config = dict(
    norm_place='pre',
    init_std_up=0.0321,
    optimizer='muon_hyperball',
    lr_head=0.006,
)
MLP neurons of a small language model. Each row is named by its layer, matrix (up: input weights) and neuron, and shows model dimensions 426-639. Each number is 500 + 40 x the weight over its row's rms, rounded and kept within 0 to 999. Numbers have three digits each.
A block is one neuron, or neurons of one layer that tend to fire together. After each block is what it responds to, as a language model described it from the Wikipedia text at the highest values.

L7.up267:426494500524481534484529477504403493501535523581458517576426555534448469500487503500557488489482489477559396462473568579561514482469456480453537496508454552575510572465543496544470504482510472495482524510417466520557459539433489444489469474440541561446502527507497492528499554448462393526476418522450420472461577481500533473533488520613573533507533520499515475509479541462459468514518519555432442501513550539490408487564499522548446529516516450510503501505470449529410526465542561490478516474529547560522516475458495579499512497541456442563454521544518552509467525485504533506531489484427542446511484557476491507497552581553543518437514552505
Prepositions or word pieces that continue a ranking or evaluative noun phrase, e.g. winningest coach in, one of the highlights, important step in.

L7.up1033:486534447519602545498524553548448526455497477486450484544471452505443498532500502467450471485455487427501461523472513488454495500465499498543568473446527513457466471483482509527516546517523522540528474507574487477515537458460513540495502495460473528488562456451465559491472546487502487506461514544442502590453482448451516498510526535438553544499486549512522473445506586414524487548510497460466525507512507495541519549553508497494469488488493512468538535413446494480459543502449501530502478602433467495462470535475463477454549538493500531488530531521526574464494486509488489489472493469466531542433498495475588508490467486489531499479463495556
Hyphens inside markdown table separator rows such as |---|---| under header rows, plus the hyphen in runner-up; weakly, line breaks before dash-list items.

L6.up6:531503512464477456544526567430500488483480518505379490556514560498564529522492615508541480522497576498473499501527501553486487511517473469501486489478531605550473527576575470493532475548582567578515519479462451542460512489477525476408534540511465527480560525488504521537464426438502505530510447522519481491511565486563558496498511512568467524566566478510475498458520456477447571513555572467436545488548497483492591509588569525451482510489507477556466510490565519459504561482521465524425473488472486496542461489492455515421469543511505529537585438506547545433557506568435515542539607535524491486482522452503529492533587567541488552549508527501
L6.up26:414521543482462517512503508468486438541452482600524520470493507463498496516579562512516533482548533491476482453476510543524447509488468462461439526471489480456492545510514435486479501457503493487531532435525527520515465434506448484453505491478470512500494471499513468502480408571510473487514447454531494466516495503505518502477500424448525458520470481471526512544530626439461495520502436543514468467524496475488458547523498522476535468492596455541459483560461497474579541488429442478429491520519542461540546577499450537566499495506575488508473460546393448507481504537510487496529499527501473531508482477579469518491535517474578504517478536528
L6.up131:560500530551515472426546531465493487495476511490504505503415454569435429540591551429486521452472494509522540474427484502429519537523558453491433502584455463506558535483506508508494467497538535478550524575424471492551460518480453493428532461539495522491509459430580507483457458584603430501497510476423532481511543465461441410512532523553531572440458457576390500482511478507505464438536451537494569519526458440472453476466466440504491461534455512582529462585534496466528491506483422477466493492465538504519453534528475481475530512507510534453491421512454458512461459463466482459494553516454512467490494555465452539455516506476503484468457438497
L6.up145:556474531475495470489497545472497501481483432592491548501484534468516523436510500513506504445554553480476523504489503460563495506566542490463502554507531494508501458544553494521518554492563551447487469552568445532481422536484501558575476551515487512506484474487505473505539513482506514472544504455509533607457536530534512500552482514476509502533505435584509470579452565545399495512470458437557458460502507515492485443483433494503540466470466483527496492535470448476480550438536491477477548542350592539521473508487454476448542492589532460530482522565497561499501522532482471513433402563471495493474450537457499461460463524429507489449515497502
L6.up185:468483487502480493537545573481517493524474493471538482539512452498503528557489555436511453464428526471484456583489481564541534584412566529429542542505414497487480459539558464566499469504503560464513496504505396475540457491557511462469518513500524520496502515432480532572574498523507459461491528532543496494464501551526508420471488480497508529480537462468486500515549516477549477485528532502474528532524537502505495467492520455561542478517476507524511496569424529550430474515567408451549508520416468531477521494510526450537541518480522466458427502448505475532486382520490492460461536472500450489487411546467468522463535474489513533481504487531
L6.up271:410551449512499526469518545493591492517536522532566589459499545465501526481448539514422476466554389485476534464524503509452529503434443473549491499458578554468566530478492441503561567472532540555477509510467517491566441478501455487551490397463514446481541426536508515510512549524490486508460461530461501477456405465520557433549522469437429507509579533443535525536482441527451431515445530436596433449508501497493562486513432468494494422483399501519531482471498531459472528492546508546477446501495538551514521500456541524452517483489540467504523508555520464489544533457472577539432499507523511550502516498563510499486448504433485570488500552508
L6.up475:564412505488529414465484566471463486576518488507482538413514456526525531516577462550567549501494544445520437503480552501486547498467515479479471451491494571519485499493474498494405575514511486485434540441558489443489466519431437491503429491416479471514511409456457427502522437447538468510458394552444567554496536467503504549485564457485539488570540416445513456565463551526471471520517538496531486529472501508471472452459464479489434463457502426536484526509518505452525562602499552478533542512499500489528477470521513505509569486531432495540528471544501475493519455485540469459441522452460490470492525475523456451489487525472467502516484454518
L6.up555:412448446485552462377516488514621542456526446473504536440496504535522510521541540563519463507565484475516439502508500538573575443413515537436539498495574532437543544492584511475453514463483435530502502513513543484475507626475568467570557437469462555482463523446536516456516493568432524482587576560462507519548465491443487603545546552509469553582500493441531557570378474498514480559448464499509529531535533506494544502452470411504486587485516506498510492502479493481545455443540437479509546438464560543532438493522506407529495496452535479545538509495431451522504441515549509482474427492527479538559490494535482490522462538517541493570463543549
L6.up616:467527509486539541543459507548563505488478487543501471567485410490505478480531546464478530524489455537568570436468526578562448485470426456509498509485572475549542450532516435566534442491557549439501482498524517502450468492509565491413507440548525503487541468460516477491487493429493499525539448444514518533440556447469513557440555512565523568455500515561462504491490519518504508511463547524495488460471483529563463551448544486482540504522522517499547473484527499501510497552490481532523572477491496519556534491520510498485464597459545514490498485506446514515485512566522489500492489523512511531546476469435424510523452541512542551424392592567
L6.up658:468540514485527538520505486504480515439462447531459466422481525487467500531487426587553511552478537487523507555509475519452500505564536513500495494542528478524463511492521427554525482551545503483509501470523477524456480463517479484539526510482525452552495526492521524487507543520487498493490518475517505505474535515524448595535463541578447477449498433465488497550520583420575490484478482467473535479502424508486542502540451466473449458478466560514428555483551480441567564490498536527534528527505582509453532525454464488481447486434544454520465441530520486431447500498500511500460452474552484508503484568483518490486479470447491495469424416484
L6.up678:578583518467552520513473477477533519497471442470513553526472598427517490414506509568566519529557538517534560435503526577505589497473452533443572485511536466435515529541498497475547476467463541535474476523494499518559492484496478508488497498572481490460502480560428564530419486446421568575478517540517495484414518466470495590439501576512544533499496494450493532588478442509553483487507457483578586495551496507543461478524483515518473484647515489481487558440474457445482532534540452494507536543465520488523497466507586543365508528493529473533531468477473502482495472512478586517528530494474523543446497538531511496490511495515464479506505468517
L6.up814:447550476451526543477550526470550477461439465490525497429424528536510541510514558519542423443565497483515489493514468514473545554470478539522435541540516473564514455589511489498460445459458514543541488527533551527410502531508527510470551488553511471520496436501504557469479508534524511479478482522478512557407532540537546522518539476476564478496539497435522492512570566490510488390573515477564456456430508497491482466472454487438560437508499519465456484468553486551566517437507490469470585473510555498441527449516469502392552532530509550500454457542441501521540487498515519536496413486483471545457504527533446543458481487490522550460491404556
L6.up902:521525477494541519464462534511520519485485511448455451409540546486484528485531464513549526481476556504498492574484529485526555533476453525525462441475502524498495514477482516516427505566539537503462548476473423485496487600504514533426399516530540547480477518483547510470530486505508410430481470459555446517488560505509557464499503536582488550532497506497468494542468588466528450582484477458494537469508472490507594509494460467452503494493528456436490416459566577512494559470441536523529478422471521489521591487454481486519483521496484537499465508461498475541585532484438511535423452478504506504478560491483565557522484487528500417516463486486
L6.up1023:480491487504419466526387583537533464552494542475458502454512486508504544484528483574558545439558534473504485467477499555524535540516496624473537505500568518487520541495550484469488419443450508456412469484475528531467518530424565495459582527521537534480586461456547445455601451482524532481532474517541485501471556440490464488447516540502590544472454550553540453491461468498538503496463432501448545472468579546484491462467613532525479532444437484483476549522568453526513485474484456491480536431519488492478469530553515472539487508514527446498507521518429500506473546465499485575482481507501447591495477398491482493574522457480513469516491495465
L6.up1034:514511547465478531505505514472528519528468523515463489499460489537581428548541543478453478499531493451475531508483490533500541490483538510547410499553532523530515518461440515483513539443453550499489552419417445509502443514569525511521480469473496596516485508516522459475450516479561496467516518462570486469530533493502463444502519482459505515504497512489513531446484490456477506533501547474459499509573489485458533523589490458476468441484473513445466514453537454578536477482470526440519601475481521489473505512465477468431457536512532566452518492468475442509597489470453580472452426379497522484454476495526504473550502490576484515475519450512
L6.up1220:548504532549560499513575491562507465497553560506495470582433489467542458557641464460520444547522465536554498470484471512437469475549484550468508537523452531461472480539478489494530513504515489488545531523499510434458461571491500501491465520565446474514486426490496435501493478520529465524510479595458467467542552515486448521444541454467475407489476473511461507505523534456490440497481509489571491526520459530502524525514458542514496555536464563503441475526508539482491465543504502498518568528441499538433448506455524497466512496507514486514428491534492410563473454503478495578500462550491426430614541583478528527498488478519491542572436590505
Relative pronouns (that, which, who) starting a clause after a noun or comma, such as "an organization that", "Act, which", and the first = of a wiki section heading after a blank line.

L7.up541:497532472480411563446468545457525460463563464528440519490515564470533509505532499589473458504487492527476558503516474485458541497423580540503491517468519511540491559490533505510536475534532472550519512491562499559445541441456493400485467564556432442543488519459499541502449488560527481529526481530561561482472567518510531452534525419526520532538508499451482507592497463561435443485528501412468457489461463481548485466532517465518531605489454436474518488428504520466451641540541491443539556526551549575474513504493481488465519538511547472396392499476475497582574479453466534558471562507469553402503521526495494432553477508475505532526464502598
Boundaries ending a paragraph or section, mainly the first = of a wiki heading after a blank line (e.g. =Career==, =Legacy==), also paragraph breaks and sentence-final periods.

L6.up203:505554487521493494501550481408504516498572521500489475412473489490479474450586496534466484462595482419486447506501479491534525517462460530516527501420489480511545499491479510483491455469433480532441499562483450521468494461485476434534525498488496522439558525403441460409492535477494462534499534539535496541462492500534439475589526491534506459551518516522501484560457536509535436472521510531532490468561525527522488535553557506468576518483489515525457545490456491518477533461549491512504517494495529529418605443468548447488556520442418475502523547475485523508500461511520561458536617514505577404409563465454460529474526477538487524428540484483
L6.up214:511510514593481526480500459464470481507548528508414562527545472498455484475525557486506507489510492493466494552503546459493506532485445512485402506511514505576531538515497467536473484477441479474483546496399507561463475501497564488501557495492471523427479522527496500522579539520453436476475520433519514502478478540486469545522457495481520476523430479560535460460522521470573495570495471486463456580530571499419597494524557558411436527501496461473534552469491508467545507497476451572450449529503482528496496530502468483507507500556496563516567511534552524524529504588488491484482534578509508524419527566490534469527601534534533505535579490527
L6.up305:499508469546533541484474513472461420457487498467505491523538524552480526492461560530470494482497511474496488444469502501541500527473495492490533502568506518491521506566487494503389504525483479516496525493465509539522540443511544506506460540503585555507545575542440538491442442522600481587528558491552507464520573485538466472440545463443498524513469538454409550492538501446524483472454511475456476500465543443485452558474506508524467485556568540469572560485467566446471521397496456486476549506477549440506445500522531498536512458524567481490514494476504508525445507552494468466473511562472465456469469497526480492471461472465477506559435580417
L6.up490:516565475500486515549532439544442537460553582431483467477497495445482530494477518405477466524492506536511446505525482473514576497445471460526465515541527476429468531466484431478427477574488497525532500461508536517458468467497492561466549511503511469507496553464511481541494531510517505450475516475482549512455537474527532451510493427520550460424498462469483490483450510562477492488484539468447549441434494457418505538510437509588486462511503519504425524567440585544489535502473448474479485517477530495471489453477502504474504479500520481445474594501547531514529493506433491509485538522465511498466458541519560518503496490538494490525482534518
L6.up510:463482485493536522520470484519506509497563522464482482536519534518479444494555518499546465467513523509589494557487547519515507437415479553479402533497504486467508531533583551541448473556438556555469544423504459521525558408486493489487519522465515505551498503601483511523462444498505544482491509559446425508434551477548521417520479462442559489461497485469442451460549534475499442491573537499443475459576578433490520434502419505502533508479437434509472490503574473483519485457494504605499467510540483436508496498519546476523448458452549486539525541444573486476515474557519434490471467535420469508503444455494507500457506521441512426474504524526
L6.up551:525528432446501471492527515553478475450470495484502522542456483489510473548480478492485507491517497452455446552457446467471501437506577531528478612490529505538519449464450539502515493531489498495531519479502557497496482497484473497447516470533509524521502445531462465540516486488559529587553528501482442495530516556562416569523598593449522513512541382458475551400505519447460532525483525394495518502487467516466517539445467550518518477583513542524457493551427431527463450480516486518473522537465455495499455449481524473523475420464431523513490496489522516502493469497467543472537490481539550500503485509555507443545530506483454505491430500516
L6.up614:530464499422404504463485484549525555475526511449538472503576530451487481502479480589469510531501569489461494505528514607492454527495485455508499490550450466500535508488500542478451496455548442492572554422506541512555539520544506511474464484422514539411562456450472512513496512469501545502490548492578541512513496496512521432518481467447436469439472444525444551506478551491536563513517486440532466466529501393501527410511532482524486433487571471537486482481548528480565523493503431508559478468423541579492453464465479497555487494486471518547571501514433492509454475488512575530471497554555541460506486535527479551431487549470535468486474465571
L6.up722:505478548513488561509396503456488446542485486487493464455549517483491472484469511497498426528491507539492414558441520552585480497516498466451466503435569437554412475478509484507396488416486476446534436512567534495506469516495482445523464454497506545511518559524561521574523505496492443514478516519497488514444533502468496496524517490492553424460501438463498551525465547560466523504575501476425505416501550523450469514468467560504452488563546576516499550498522440520469506527523509489461537492535461561527520454506490436476493469493533472508489556448561598447490408521482570500463455441564449487460502396469476488538510522536461449498514558519
L6.up794:510527472468507454509502419465604530475482472528475534511489466563577542521502489564564483429503524448520470551471501545613491506419477491515524492538511463455574568430433579519432505535490470521504570516513488465491410476521481550452522542539415541476520619458480486469501498480544473474462554510511492544464536504510456444551444552451483519490545477510487505550438497496515503506566485497544517478459529420497487490489526412497509560532489515440447522434510532442526521530484518409475533554470467384477439439446508494544463501504498512531508540486508527481494549499497451477502482481496472557452462462516446452489489508593524419443520479522
L6.up877:481547445464462538409471533510465518498515484572577528521538515434583487501507548487486541502563533502515499575494447516492523447487474533494452564507451508531470533426476501504503522541572487514438451461456504519495512576514531521529501490481512472462453433472441517469590505484478511497496577552430485547488539463490458493596510497484587518528496492532533451560504445434511482457436437500574521510463505537488504591489455519529511528432525404508469552451523499469481558577476484505552560546418478550550440505525550447506539511517500453470518520555427482511400475451516542484471542519536603452436541491529473526497534517478451479431459488505
L6.up914:483473431514538513551494514534434542503509479491462494460475509579501531499451497476488490528485492489541430457503487522595510536467485466569556545451507486510519466445554486563454532500486490496445538545469477499465462475449466494454446461473508572542491540476528432438522472512519527449530416474489497512593455528578448436495534433537501470509493520481541501456548559482467468527537458561502464617469480492458548507544510503477561511463536497544453617397422445511467496558513532540477577540486522573548483534494524459456506497542500475506499452490464502552597546486530523480480560433494486531485496477538567562458500527488578421468520524562
L6.up1021:545592459436479431513507503487513427557526500524444523500545459523546468516545510425441487491588472511582548507537515511473515498533533480482464477499613468519465492480541421462502549506438508535515605470492569512528476478495514458416520509527494524508564531432517448422456522478460494473436504528525486431434519455421514579444497583565558497486483492527507457450467557514498508471544497503537433521492452481468472532512523499579469383466500489514436529583500462529444476510404468475541562471505477563524569561519521528458550492440539467538529597471460504558486516546500551452528506528468512523416429482518527486444604471513513482486522456519
L6.up1229:538568537495497431465589566475538484500499498517533539485490485448490482455454482511427453396495505422487496483523428548451456593502499496465547516454499497586527449434469451475441525544509458474477494467539556539486523497542518440555564486531461552495486487490572464489495518517467526506502547523586526542382519437529518529456506451478512445508524494474486469478481488506491479435596563451521540501578545438489495471519514554512521406455552469511499539514469477495568517467496434458490492453525489428488526530436493496551526479512498457454539455499466624536504463586474523550518487486468571469456447465515465519546512569531523454503482480495
L6.up1241:477494454500493459502482499420444519495498477452521578501485462503575492479515408519478487488518491459576497478495533512553524458429431546434470519543506464517547516555506475579420495604550547464434553522543527523536423419502575478551543525574478541505495508517490456537550422458504528490519605613547501538471456423493500542522560566461546473504431525499488462518511505520471420479589590527526531604495471534496442519537457535497500494570472526475482472528604516519556470485531474496514549532406525497512552582490497550507503480512464511541436493523575523433425485454462569524530528554433416519557427539552494466406536520529447526451444577391
L6.up1257:506509540457551511438520507498548484485495514499444470462535505531514530475491576519542498545504472488475483553391432487473539477506547486501537520541492484431511548564587526519500468437416503538475453456502409531516525438492543458503565519541425504503486483492528539470495523440525419497426527448496484461472451536433568521486515537477485513493503509460541548507517457591514493532512518459516501522468532501435588496479481496440525514538524503519445515441540490512464547585465519502507534511481521475538456453501486474517609534529540578493571519535475524546496475488481600460472504540434523546499424492517504517529526447485492567530474469498
L6.up1278:578509533412599486456532488548563522481541449502480448516442450481546406439458514473380472494492548503530485485497533482513522454516479523537493549475475408484483500469530490482495532580467495485519477441508531458520527512528515527518471443475513539549481552539499479508467521517504518563532543595431444501483522533557505509522497508518479571530607543420547541514475548464493530579530501491490532488466514488484453446457476519438503507430484477517479504483511541480525470510465443551465503526443499437496530467490547510522474542553531543557575518550488495511560499484413536419587451481548458575509532414473461471487504536506395549436491451541
Mainly a dash in markdown table separator rows (|---|---|---), plus weak hits on mid-word pieces and function words in prose, like share, den, and.

L2.up106:473501470493496483536445480412512575503580438473488466494560475481488539431476443496517480474512439511495500503459510567568440461447449542527484548467511449388443393540471387444437511512568490488544517538583470531555451457465465522471536493543477435477510584546464532447478385440446456444537520462503540529502499494462495454501477516459472485551427540524557453494520526441463475467526544544440499470542494431512537394544534480459484526492523442539591498488483523480478504522467470502547460562474518465474439499514556542511567528468543470449537526527494432480517468443479479522542445455488387502529454464453487517448490476500507516465527494500
L2.up163:504534516504546550531586445564523504463544518552550450550539535483474553549458473482501515435484489440561513538491537506532502517497547455473491446453525548528510440490485568510517507408524441491531599552490501425593474515452435483507482510508558453490520478521554536530429548445484474409464483564507472487472539534523455502465538485500509486479376557584453488450489560487448493489489484526465500498548486494492447538517505439515506453543479410563510516508506559457482520523479508449479501479506532499522460505494490434457515456504530420480516462466499535504482514510524491480562497477506552556494528569538485581499473452499506493507507475505
L2.up442:490504515532432582546536444496526547491427479533501468510478500478583517448499578502462470465510453474539486571469477491529499456398426483458550556475497503553468533475508481422523563480511499523447637480544491430502511530443478443489477580437483524555538500531519466518520536473518610468574538459479486494549441451478536544464542502547471470488468464532398475533437549433554492473539549542485528484469540465518492533524481433541458519514462518558518527468565458458491470564472478480456441455453449469457525510518456466530480508486467510427478507491442486458491519548460433573480535450420439491550566500512443518508499489611527473548433514537
L2.up589:599584434460589491496467494477540515455510441481536481501484501464556536434415540491479549517529404531492529515464488477439533475450458520488568519516539429489499544520497472478479523499533432467488483500525469474552543436547549553585414452523501513489538473542510450497458486428445532460478474513504496516507558428470510489543487499532489534465511467519558476502535458435460549498610522539520547487516524451497501537528439470492549435421518470502534473474527444484432551495522519500440505431447503482529530453540486461492451497539518492469559432544524510482492517506502450578517478495426518528526476549549553592514593585466547487511482430498
The word "of" right after "one", "much" or "some" in partitive phrases, as in "one of the founders"; weaker on fragments of names and abbreviations.

L2.up541:531503486498513514473499475527556586562436459523477445465475472487566524432555450530516521461462421429534512517436425553420450455468467527504546476589468537484539499521474479535437472523510515498478575509507476460448490517437496537492534467420474564539463484483495535476494468468475505518464455517461483566490532460502487393529528458541444492481563466525521519518488538469479511485485555467573468540458553530542549474510424540438527555507545436509515453553544515472430478555495518471500524455527526474451486544522519474541532525483525539467550527434499440487535453603483461497505419458451462531454502503464488498515588549478551468471485486486
L2.up793:468510567459493518490518536471592549490413456563527479451529517542549525531553527535521521449519531524447462489421553490492488514446520564496551501481534563513524495393514526514541529510530501502471500489429480560504447465441487498506573528495568515547494460485517528472547474515501465501533461507465517497510496510548556536485524515489449525507549459423482548489469522550421482486523532498503485469446475522466457528496532422395549513582511549540520518504482468442469511454485537496495517518483532452479545453466443526483508433495471525554490490495478542532522500495461565544442470501480496518514412522529460473477461496494541529430473523479
L2.up849:543482505543576563483455488468571547517532518542511505523503474459517514481521509487435484439465587491456524550552516552504483582442410526445539483519542475430475457533485486529502522541478489540470609441541519531439403543527484545476494458417479488511482511481533454527499477484507452524498508494511568509474577463506561465511532519474489486560549526473464495459550492468534509504487526516507514513474541554477495483472506432421464508480470501445440458507442481478600503493483498451525483523508549492530489516501420511495443505445501500459532537472441434487509389445455479497469494526569507521465453527446553500507415538334471495520499506503
L2.up1028:443510568431473537563547530476551486535523543571448530500573583456489517406449529481509478486495561541484471435440495507540584490505463457478443562473523495493426418475500478551467520543430479524534525512522469557511462497480503493447563472508473488460551456551498455503526467522462563497441441521495524555533522526476500488465543500518532425476548445463457498504511495451537567530415519474541549482461561499508469504581501408478522478427450507460482369548522535523500524549479516440493508553486519483433551483564524566443516513463504537487529506527516564535461527475540594490483516475602464555442549513432493435495452536509510462448523516475
Mainly which or that opening a relative clause after a comma, e.g. ", which was fed"; also coordinate seconds digits and word-piece fragments.

L2.up465:516517533563542518468533496553577528491498532408482498469463518487449525452541496578489429481466566549472555510528508564545511506481440475572472476501459481527432528489504430502522519533495467508552492505575560496490506555524517511472483480517442525451546476458622512536509565458482481465519429502505474504433494477478490415488517471507503501573522471522495484539488582502454473491494560481437511492509383486482497552500485512524458610497525464507381454490507474468513451461505485482534419513471562476500557493490518484531531509456485420511496499513511505565481493511492563480446537515479494563500523573487499528497466453504527495511502456480
L2.up729:445442513539462506476449505465584471523516574502440510516487493459475444442492477480514449468460555502422536502505515562567476499499506489508513540526481480514486588539476513527412504531481597512532459505477509458515470495444469510488482578510592442520436416483436487461461478499498478478487532428521474512455505540487475415466508486503506442521456440506476565474456407416487563598477496471503530526474486496484510508506499489484490507488555452559529471445549494458451485484501551509528404523432505561583436483476496513507471478469521506496436500494514518472514536480450467484558469506519540504460534510450443495479477443565485561473528524506
L2.up1040:538495539518479518555505513553450388497434496472484473551520531478496569460535513521464446565414603506433526535559505520502519515498527536505472436563443593510506558555462521534530487507471501554411444472570500476479477513581528495459439474473521542482500514477483442493492488441573509520502494513440441523456529534513441477506514457460459516565450454511460544493550493415516541481581572522524456459461525378458473530552517427503463524447495513519560527525491487574453563508546527540476424453483499462568430444502509451508523480469516441501439510570495528534554530452570486513427490462456499440513530531498530507494492518442532514541531516555
L2.up1204:492506507482506559467532503472481514529529491593442482461562424563614521505574468484487472495411466395478531501490515533495494473550518518482488485413542454527470514484485490511478461458434414534494495468546517456566481447511456523501541527481511570453505523509557544501540472537511427486475559509470500556484515460558455451433456470452531505488569445549511431542526525608468513469429464490496596529502524415481490500492505466538470491492513489471464493440479479560488535523500490533510477495525523465518518494430511513457485486489553478499492453437511529491466530566550488424433493478477454509485458484476450546562578409535520494457527536535
A dash inside the |---|---| separator row under Wikipedia table headers; weaker on mid-word name pieces (Ja-c-ques, Dan-ny) and "never".

L6.up162:500546539562533493494512519458527530442576543509455444532508504433538524508524531475458472446522472485495498462489545424441545509410525502474533481552476545515516490497553469511466500499415430470480578532543472445439516542459478497479505514534543514515502528519510500510529513513506545456503419514441482562470502472451499469453523494545542405494528444495487523526497566521509468525468489421481537485511387465489504534475518496529436529533545535425515486461426473564462653514475472532517511494500498478517518519526466488498526478507483502568434453572496539483483537560489511525434498472457481521430496478495480450482542508495473395493461481521
L6.up204:566450469552468495453519536513525510483511489482537486481592557575511504517508420536439494577517497477482501525501460458541548530461547526477540483570482531481490533513485466416549498520502476511496552491500537580515580508515518438544558530454537471535489487599479520533502481386526523548447518390478564473491479506465510512517444556419439506529509458515599510507504510401537542545469471523541466550539521532517439495498447454551476517549518481523552423521463550559549556535538497517509471513460465474534487562479449508438541477522462469567530455493445510489535549524483463548461462458489531467464447486534473381475522588425472471483485493467
L6.up216:476509461489501473452461478517468539522515471582512546529530458498483522558530441495476532551506520530535476464538517467544533516527579464520474567479460471553550451492480471501499427546498503503506485546477476520490559474508513573468485474544543431451530443492469521419524517387500540463508531468473431437527485449505468496542515512439535508494442491476492528445526582468438529513486484498416466493521484483523531470549498510419462541541557511489507516516496445553494488514519524546519547506475589529485525536471491529496436459501497486405519483586462468493541577462555434550523519435516454426438539536480488515496517566544481525466501485525
L6.up221:508492507442487586495534541494449542532539514479393542468458450555458490499511505468563476560481471505566533531482508550557456502449509569461480489454589496537475494557503532443552456499540514401409596553477467492462502492490517448439530472415526543528466521450413456498463605500518505522481524479488467467419509495405520458448481594506459490583525471548483577492481520592494488506478540513440452477502494490535465478474444464495509467522587480482490417510466460509458492550512526573518537481483494561515529485451583499538471500597491461467504499560525462467571455471548496527511481492496491499526527541478500503518463406492549504489500450558
L6.up226:595475487506557498469460446449548538487549419529537483531472522513573546555480469473478468503521491456494500524493496485547491482473528530514548510526465443461510550430497522440519499529524540511536527487468580498538472486486474554533506514512537479533480511477461516465474566449499504523482427513478510512474451482518496462529574498562492494512478435488556541528557556436422489516480475473505547474545534508533475529490489488505482539508467498506533514478583419499450471477439479469483508511507492427485463385519481509506522492549491569473461541551464535588469486525546410505565481461529480498453463442551552478479549519542502441537423440524
L6.up347:461434472550547440582449499494585523507583533444506573474555490515495491482497510550574486433501564513507478473500553471528523527508507542460515482527528458481484439506496473597470482516442465497504518565489454542585465514468544487555546494501504554510502525536475492498530525509468488510518483449469475513567485518422540515513523498508541536532458544480537502513496537512553408458526504454518446539566468512488514476491411479467469507492505526461526477547512494546597521485499521487518544535550530417468476445426494488499543395553514582502512492532455522531504507526525476578492509486466502441441515531573517495496518468486595467487537478523
L6.up379:496483503505526492444541466506507551468493402545510564533523463515515462576481434476463412515487536496490502479445432556521512555470464493492415526516507442491506435460595450502495558458508476507545404530512543505526579545414534508508505508520553542470477492509446500548463541515524538530416494482476525527470502454465480545535507577456460559532478477517519544555495541451495458456525526512531536549495499496514559417556474534447497482504471506438454535481502498500588510509555488543511518544540520588485536588488541582524475559570470506548591505498463450516560551503524512526536510496486503443450513522527499477489450553532505503445477539432
L6.up468:486550476510515503499478430488517426465517502422446527450503496494577474470457515559468530481428473493508494596530507457547470481543512485434490499526535479549542461494501474487485452447426482541534523489583502585515545547547459471470464489492544553447496418547511470514472532433493506496436522464472466452539516498468471474499504555574494488455512508496489511471555461465503469520503447466490480472440506500466460421495438548488484482538509502548544517518537506570505407594436475484495504511479530573578426447446517563506529515504490517527470475487506428643568499537481524484482479462557557504520479485488507528515463560499566556465498541493
L6.up577:525485497479558582514489493497520582485523451504470520495480511522525523453465430498565464495504529501523559535496445552564446469532433540577458464525543498613465525472512510498507401561514509509525438493521501560443448554546516461465480496568457486521490468529542467470477498464485479490481511435479443496453571449459594489488551510485493566578516483527450515431453434577553435444546535467513456522549514460518489537474493428535524451485491441494460496487487560580432538524464472476477479482524439505491522511432556491542494455585486493584518499538498576488480509515505555499455480456498494412423475420517501472460493475511513476504458573520
L6.up637:446543489502528483498518522466577518516444533491405493482480469503580494530578496477558486536450545499468448489489526487468525466447475519512450513571479497513473560550458476459495534479478561510529488547470493495513492414477556485445490529489548542530563529505405507503515467467481453509495534510430548440446534515460506509501470420512495474503561454466529473505489533513495425506531467477489488467585484464496481493509470550513541461494450485491466492457494503513555550428428502458524557517491468499486471497556443507453539519558487389467541512497509492493429485477533498555517513465553509542445528452494507464506547535442524516466475537558
L6.up734:549537386583497492443492603497441572478520479554381429533503508536463529510516513549543512558483498457556494478479470413525509466544556441495551452445535531555466496493570561561509502525486532487476447502547562528417511531539489481479479518501540548475546528500401503520490466456481484436441468472409520443511550440530559544490528446549534494505503533445551455474482653471503505521397484552539455567521441490528496502484519446528447521553495484599509523507513499578539453491530518482485559571613518522503490549463496509472500491518488512493468490486519538511515447495468519477489454446430413457484517457522478425503521535513487593517539522532
L6.up769:442555502490487501492573464505494499571502472510509553447500488512524553550533547453518514503485513524494521507468450469514532452532464496523491463488474481472496472482541508551530492462424569477429492519530506461529462488437518489498524529515521487460491414481510459481505546473507467485511518430469516511522473441547537557471512502459515525464433448512486530455488506486481517462549447455483492519446546502480481550575478588491461481499474638467447487542549508457522561483542493538509480525527559488450415613501626591501523536551496472518478491513554486592511472496524441455467477440473559484480509485486463472518450531508514506503486542477
L6.up996:422517496543467523486482541540505556536563586467395521466553540590586488480500470486488504450537539440570535449488483528412488554459442502491485517576514493571482425477546581427483486548507393483563523514457560532522508536592536500530475489546475542543515486502439519511540471412483474563430527506444524528486465479430556441482456477561568492504499472483494452482476512484518519554458492493429436529438539470480557559491419527511533489473527520533457529466485515477442491462496481505499426464450480433493508491532521476538377486526498517474458521465518488548429477407477444521581553518489458446477546432474532462471521538452521505527537573504
L6.up1037:488485574487466506500519456408487583582518518505527486543446529552504479487522505570521426455526478486499529535468452547461547495507462557549505377536474448441549451526477489515579488414533462454491493528524503525529485477513526489477526522478522586485497466564543537476554500482560474452552585526492522446484503463508511524512526538490498474491546500522482507496426475442539442485506484458511548508521529595496527519492502488515489488518442544538479604470502476546517474498461463410501536438519521543507443507541479509520471507510470504439447424472484530549573481506597504524465474470525534548540492445509466461510491522523500475443471445507
L6.up1164:527490456456488504518553494436467564500515502507484489545511524499476531536506453588435547456460550513564540460539457475549438491503511473448458457502501445571496449496520469448518475536454549436568496513493457553523493550441504584549502448511551542485532497476453464536496528447555451478543524566487428451447492531527473551473515459567509509513424588501498544464543540484592470571463563500528528464469501516521512538468506525517530476603517534534597474481449493492506500422427525487572503509494507512491530542532523460434523543442457523509518469445494473461415457450499509579453502547527430489502513482594487464474528509480520511525512539465
L6.up1198:495491526483565488545492488511495515445483457539509502590446499469444547512530387462538428528518513511425549542474541482461512542488464486501485462516503466524432476547508531480470524490509454417492519395446637501524497508471518470472512459460526507476565556515545497509437570487490453564476556536469549553463442488527506467502522504537468451421474490527517516493443521477502497550458512477537593494479455533468559472506499442500536463481508431545517535435557527500537542522521481475491556503487472490493501554482482432430436527439526537492495543470476488537485487596512498522477493490505502432514430485464473482499488494456481512562430509439
Prepositions and articles right after superlatives, rankings or "first/one of" phrases, e.g. "first player in", "one of the", "ranked third on".